From a checkpoint of a small transformer trained on Wikipedia.
Size: 20 layers, width 192, MLP 512 GeGLU, 10.1M parameters.
Training: a variant of Muon for these matrices, 165M tokens.
MLP neurons of a small language model. Each row is named by its layer, matrix (down: output weights) and neuron, and shows model dimensions 0-191. Each number is 500 + 50 x the weight over its row's rms, rounded and kept within 0 to 999. Numbers have three digits each. A neuron's up and down rows have the sign that makes its largest values positive.
A block is one neuron, or neurons of one layer that tend to fire together. After each block is what it responds to, as a language model described it from the Wikipedia text at the highest values.

L11.down418:542427562437529545515478477483529543526445489573473550501477528512441470402516486524556542479474504587503463521532509486517461506441569585530582510517567557541456544513601553589446491531523370532479515542485567397470405553467457537490460420580481561522456480504465496493540498565464463499557429460537387520416495532536576360425479473435519467518427469588484553547564479497510507513550539573558489472562449507571450561396554412463447486413504470487542487488567536537437517528532468486529456517495510547458564535487458333475499576499563503501438423495606545546493436464474507545
L11.down505:523531511408495508364524482407525598587475481552454510458485474534548523482502523398519531461548552474505523527349476465527519529390560491555431442527489463462407492457538550462549509551451524427471607393486450456513524360544432539567537523543453567542459473625449538537523468540481421483559511459484510481455441481501470438471471436640493470481475553526421517566555450530506446583593461500557532505493452546568451454479480466462484473490563524543503443385458479491492506458555442507443483497554508538531422517534460575521442519544422545582531536455500529498520463560492502471
Space before numbers

L16.down6:580380519454553482476472453512488451443512377519555429539531455516578519463463388586508575482417541484416473478536486485442537510534362568472556554517464519460484480505516433485525548446548523512563453449574549406380480471498455545388458515527494504456457510480504537477434555620559592444525536557532514562437506481527521472458606479484521514546465566439497425396497437489515472479534493578449551511481559403519483505581481511516432495550433423532608415457498470502554430489571528500457548468585481481587540531492551470519492548459540503582498493546447445500489477522473453486
L16.down10:516526540519516572511480501479500509496448506515543477471406521525537470544525560583503468515577553540479485496490482528566481502471612529511542579431420471384440495497399491465505510551637569523526520459558423473515588452471563419434446571550410446613468575546389528566495494388511428504430518594438593435441551511476466497421443529610542442506533478498599521540403503515525525501552408488579445523486479440545513579559466420439429470468475463488559541516504513467546564509515445501485488492550478527460517497432514472542468464488399461496532534491475559464529398504488463521
L16.down46:498520490504524518441572543463460530528460570560556417420476476588472555488423611491584471550501423501513472480488510464505521522536281502569490548526555541499483540488592469502458464538495471420438428514627499464455370565442422559460466503472555563502547538478524513474523437581523480446488486453511502511524613570504527477510503542528508495432403531465463495594515557501573557528493465489606613519573505434509516411517499516580456478498458405530528548518474501526433519473590470538497498532505571491469550515507454457573522508526503458424438557596504497537529426554528536517
L16.down75:442499573563463559509573466506482500504450469496552511439536539537531560490543514524551449485458560462473562508527489476511530570471254476554501480502435465483570504475487479479530538492526529456464531549568524443180504475509457593398424495513515478499540498503496430505537501446482539591524486514363526533447434504494482505439446521471520572498492555486485532494544451516493490507553441559578497512487527511537540491457485536533514527468421509522614505483479552508469455468459504533475441480561467527411502505519487500458515518583561506503516570509446583505484463537470478456
L16.down178:465507526547562479504578565506554549517458550419503573458407513555519467415448390567456495464433565508549456474501463520523477553432469439558487519556557473542464491504458472529530533388497540488472478529541439471534521501358471558624499504595436411539521551515495481458453422457564448493539570447506571546493456512444487569470413525502426514467443502550550506507505511522436541517518514397491564501501592538440579517429540554424505471550443508554482538483424527501413478457478478428524437537499534479491650568578595479488581473516469495494418512593439550425464514455427495491
L16.down197:470390489505477445496489455539467540434493483543516505399517501421456529517432462542471493526507460424457478555593552413526493541549334496491525529486552505513474482440511487551484483552590464605471456514489470489405548524475553448533532636589467538434580556528529539515513474460543473568505487588426416523549411568455495457407502560422457532559472513517466504446573495558383496519475477451448555474508462577509562580536563499456423511532532548467523549456493376492589512550428408457497487480526466434474453525545396443548459566495477513564484540526450459538509474508423510475
L16.down203:384484445504424564478483520516471517492578482496542581460460462483449418439539469466545420603471551581518539438492512539554514555508502470543508473587504461478552546577493518506551496508427501618488464482558474471372518526549421432541507556473478563559458553488548453529490506546540500541545510561519584545519563409481537523493544402506528477544543553511548567396466380472547542547505450487480537467519580642549409450467524508560542602537459487449519487557577503445464488449472501472500428489464526377445505448628444478523515443510475537380497525487545490464475554560499464520
L16.down211:508397422452495550563528606488518507477563532560541477459492610431473420534487494478463467559552572515429590413478525524474496608601430503495419453501448573451480494543475498341517498478519494484506461543570509535336549468498534475475501500540522420484441506444528462468459423483473464550472468443496602491476541497518481489532433509481430515469497468598547529458523472506448594518448526520548552386553554526563489496594480462486581530520468542401469465512560417518488522474464612455588483473610481493512472526469458552485499432521554469509486546476426505461457579538547430501
Adjective-completing word pieces

L16.down69:598485458507459393469487454531446542521465519486461521444472470407517506516465371482451491563487479527486522529471464495512445515512449470528527462455445493552489405551496538499492477581549476451435436496532508458578470582583547473448471477410496511561491636461470462377446590512475441438504471603538539523513469510540511477574447552420543472536536477505438492508556553458505445422425513492463525524509456497480388520453592532543517534394433561367492526489506540539571468504452510561566560524492448524496622468456568461457533597577535498579467574473454503573527528557428515421
L16.down78:516540520546548418488420599583487562536484503493489581437483521472410488513492611416451517545483469463584491440346487417505514461569472491550470553518523460567467463473541544394450453524533468536553439476512550450540452530397461355504631478441478456533467497450393523470434462433471532485581453542472479549503511533510479515494473483538438555575531539469505435485500458470429472552428458466498455479462525543477388524508508499417417502494556436486537500467469535519482509442485539510465457518426515508422533504475420575501400571396549556524553489439488505514471522580436552431
L16.down99:525483513519522500441529576492476568563573520421536478414455563545559473506477567523498494509444512495512478451456530497683496500438459501492588577469515383503500529547525477568482465486536554451411477547587457466497436519441470485563530442478596537496534497423481589528565510482500429489512475540521466496580548538546434435488392541452605493467491440561504348488548509448463457493541511480490475496406491484460455523577499558518561529422539465419479485545568500558542502559453548535433440519441487432463465605528494464434487528566601513535471494471364520505510572480559424461
L16.down142:521509476488480557515488474451531554489594547510502592547439536553450522477484442425489409496428461526502485544451519502422466561483521498457525489502517560492593498508543537486568579563439559551532525524446503576529557500526472431501496415539529457494554530460508502471461515435518496457484449476530456442480488457553472511429425537496519552552491548562449466485517365435491519553472474410438368475407504515523423597489473469481386458520528551406505492551503600410537520393484502508549511506413546492463573557567501519450375494491593396529545542458463627540447543516368484493
L16.down144:521503542552459510446530470535469483541479433424437512572514511518569463547499544467479528507544477524408501577482484522578492510545515479544578526490591454451549515469529502567517555555638525480538476412500417511310517460450559452490575561466487533557510530512460554533576482501413554471514479439519460545521507471512494573505411546505445514538512443471537556508536478497505493492624405515610461472436539518520513584510442531464428612489394551457457414495493458507476455460440547558539518504493485442404491550527504426501525619530540554566430478550576535455531565578411460464
L16.down250:451493427561515466428471492488479518461469455476502515520464496462516444518422546346559509497519515458527439543326505522544488389555436519478541395532467459422471503419558412492494545441458490491578503538462451443541488410609453516471499446455453558475507506447469608523517485365467535530504518473537439497491489555491470453546544585588456432470561554511526576502517553552548505539448508476518489503459520498610476573486482537523547466464404424559497483507538446465587555529499487364502493510530435487456487551467500510484495509543344569527469487419507521448479415532484503449
L16.down264:512472518447500460531427491441552588500544464559477544442604518539560486598524485524526433503454624480464576493483504477468540556555523555477467454400525447470437499546463521416452544408528509471484527501484515493576481518526555439482561384463495502477573461496478519626507506534480455487592544441484542503423468532500418522485464594506473452469503584479568470482497429452450439572538468484394541535519511557475533358446577563401493474507535539450595440494492494384497459563486513623554472438480447502551385504556473481475525484497431446412444447530492510488449535444552491514
L16.down464:488533517524555546529474510515508499596502527588599504525464474481568523606560372487395510473488521515495537467419487505552476464489529521458533450592566586479462538471525501516472635420527546438480554516567407577606498426521568372514495517482566526517456534527489445494439525391463590534472511536429527396453467522609541511493518604543477532458461495526468500540437524525467426462518542516488483564458532527538568503540516470440477434421639478535463459511618531523519430513451491482481455490531407483521528481464517462446537557489369571459545534515518480466478454475509506448
Space before a year

L7.down78:544361550409468456476523485488506381504464481547464500484525590540511458459481498586494558466491450436529537533405521500469478425550595462463460514506581482422526461639541527513558519423417532560583536519570560456594566478571495431556511522487478490530430572483502506550479533400552444514469444559431462509465554606531509511498465466538533385482466442451493489582492432552484475516514435489447481511501473451574505439576424573539418440572489503489441448385400417482444563532519494454582462538425516433476549479493518523490492495535512508523484490416482544528465464442478516459
L7.down127:578426494566523545430479481480495595427348501518560444449622469543534454540558498401554470415497443522422455544543508419511478401495574447525398494461508541582430492601490462587510572482411465442537518572491492527565522522513492466482545405503444533491460498460475523456496477498434535513467445557503451450432460601510456473519403506478469477451621478509579551530481548495430505443516457479537548420499419502478575507456548492551498474474456447523431487530459500561486413447476483488457481477491550506475448489565476448520519461472426500566423541606488474567541581584510502554
L7.down212:470566515584485492468469486385565498414536499525414565486501448502498487568483568441615470546437491530480479549448433494516505497535587486528376555519487491451393506431485523497524489446559464420572439439472485509547501352542437512527541518474459550483466530479428503484580511431495432493437509564522433455514514616520473405543543523579452449450557532548424607536577604552486450581530472524491461500558446521491515539482516487514423488586436494482557554462468447568545474488400477452447436505517452555522608486503461565485432448533440546540527577508497539516527471580521477543
L7.down475:535472615600559517400525472442466545479565492543482579511551525434526390455467456432481508523502658484540429592382439485581477565456515447539455573530424497485407466563458434563428421569450486479489513558448578475530489474457518555535561471534481507450500380551499570535606437507405555492565476533474476508425503503430478462468435491513573492480464562531526615537503420565510435530457474591492489480492436509438506526530545486430485532468500557492560441482502532455457467557523563507515542532469470521536545528481520524504414496504419482528455515409516568512438447484457502533
Before a number

L7.down60:572474524489474418499367487554486483499437471489550525414502480555575603418494481445516453554451523423473539510506517566439483519539487429489581502563674437513495403570467476487500464463569493568551545592510544490526369478543469545576493505491463483557452559516491471601528413498563450441422569487575581471496517549452552499534439498602485467508557490464534502433546478499530415490541487613535480474394470454484483461534461479490436484512525441452471461420437467474475488486529519417518506590531562445558558516521514474529452486497507470489613590443546552467478520517418501539
L7.down161:456502522583510509558471529544519549517460541471557500401521524550520515504539450596488522466496541457468519520490482499429468540436477532533519446457607401569536514545530533523516471410483479587602573426553557628418468542475494360506487599521487508520478580616523635559502498482524477485504492548455513543459612418597528570480559543461506439504501512501417521388477489553447488609513537543478464564457468498525450431580474471489508460449473490503477523552557472549511401478506481497581477543471482474520439454419489515490451551471555547465411459456531443430492577541494525405
L7.down321:474591498447565499460455472500472535501569446497354545505467498540543553489589528526489457549495546528525490517486462593535516491508494510553479479523497438462509473504585560474462538555508574451531458489500455565564444454555471459506374526577496536503515489516557450408505506502521552530498419497568406487501538471505458600476482565525341600458530594449559524434481480560448358548501464528536510597527441568356526470505533551543525560562457580416495518579560398421458529471536437467515497513464572452505439455457476505514485600482468437499524428479485540538524453515556482482
L7.down369:415512450501574432436468595568478523467485534522464449569487479618503540515377457459551504543496510582541486480544482489443518450359514413518568448508447489484501505578507429424468449519476535545434475474535436491505500452623530390507517418426478517531473494416429425388535464521543472479517419396583471536469520451423450563397531470481507488443459465521456490504482509552540527496535528498403467463472580401495487487502362525455477548501465519537481480528511527457493437475489533563470575570496501476478499543474544566471443558551505467516476514463499519540531588607416482411
Word-completing subword pieces

L11.down236:425532517551484495496483539440577519429430488512493475373548414462453447478523630520585477452500516462567493423494500504427520565517426524529552488403513455539547504550407593484502505522528615498526504406499473482407447516439539420547547431474514518535539435430488468530570524533454498624485535586527592529440496479549483541560464575454430419489456522468483451469432568496511527515485522514420441476481462589456493468538564531585453552509467436506490523550503399590531529497449464551596533525548412504519462425492532524483502480536561478533469494426542539554585605467464516566
L11.down386:533487482494417488492523477426502507463505412593447492390501333590372427463539474513477444477512486467513448501483505519428513491498468521498429392533386503465469435545564515476470527483534565499452507394501543515522473527603521533500535433577507603504433480477484484483481419559463492472441475509518408545562516526433617439501542496493504535400519416514510553490487493487525454541442488457457512455540487504474496505517565562451588575509585495579490487459548521441508549455451520540561485526527458542467415467433430467492602567531583479560465498490492531517592465409554552385
Modifier after determiner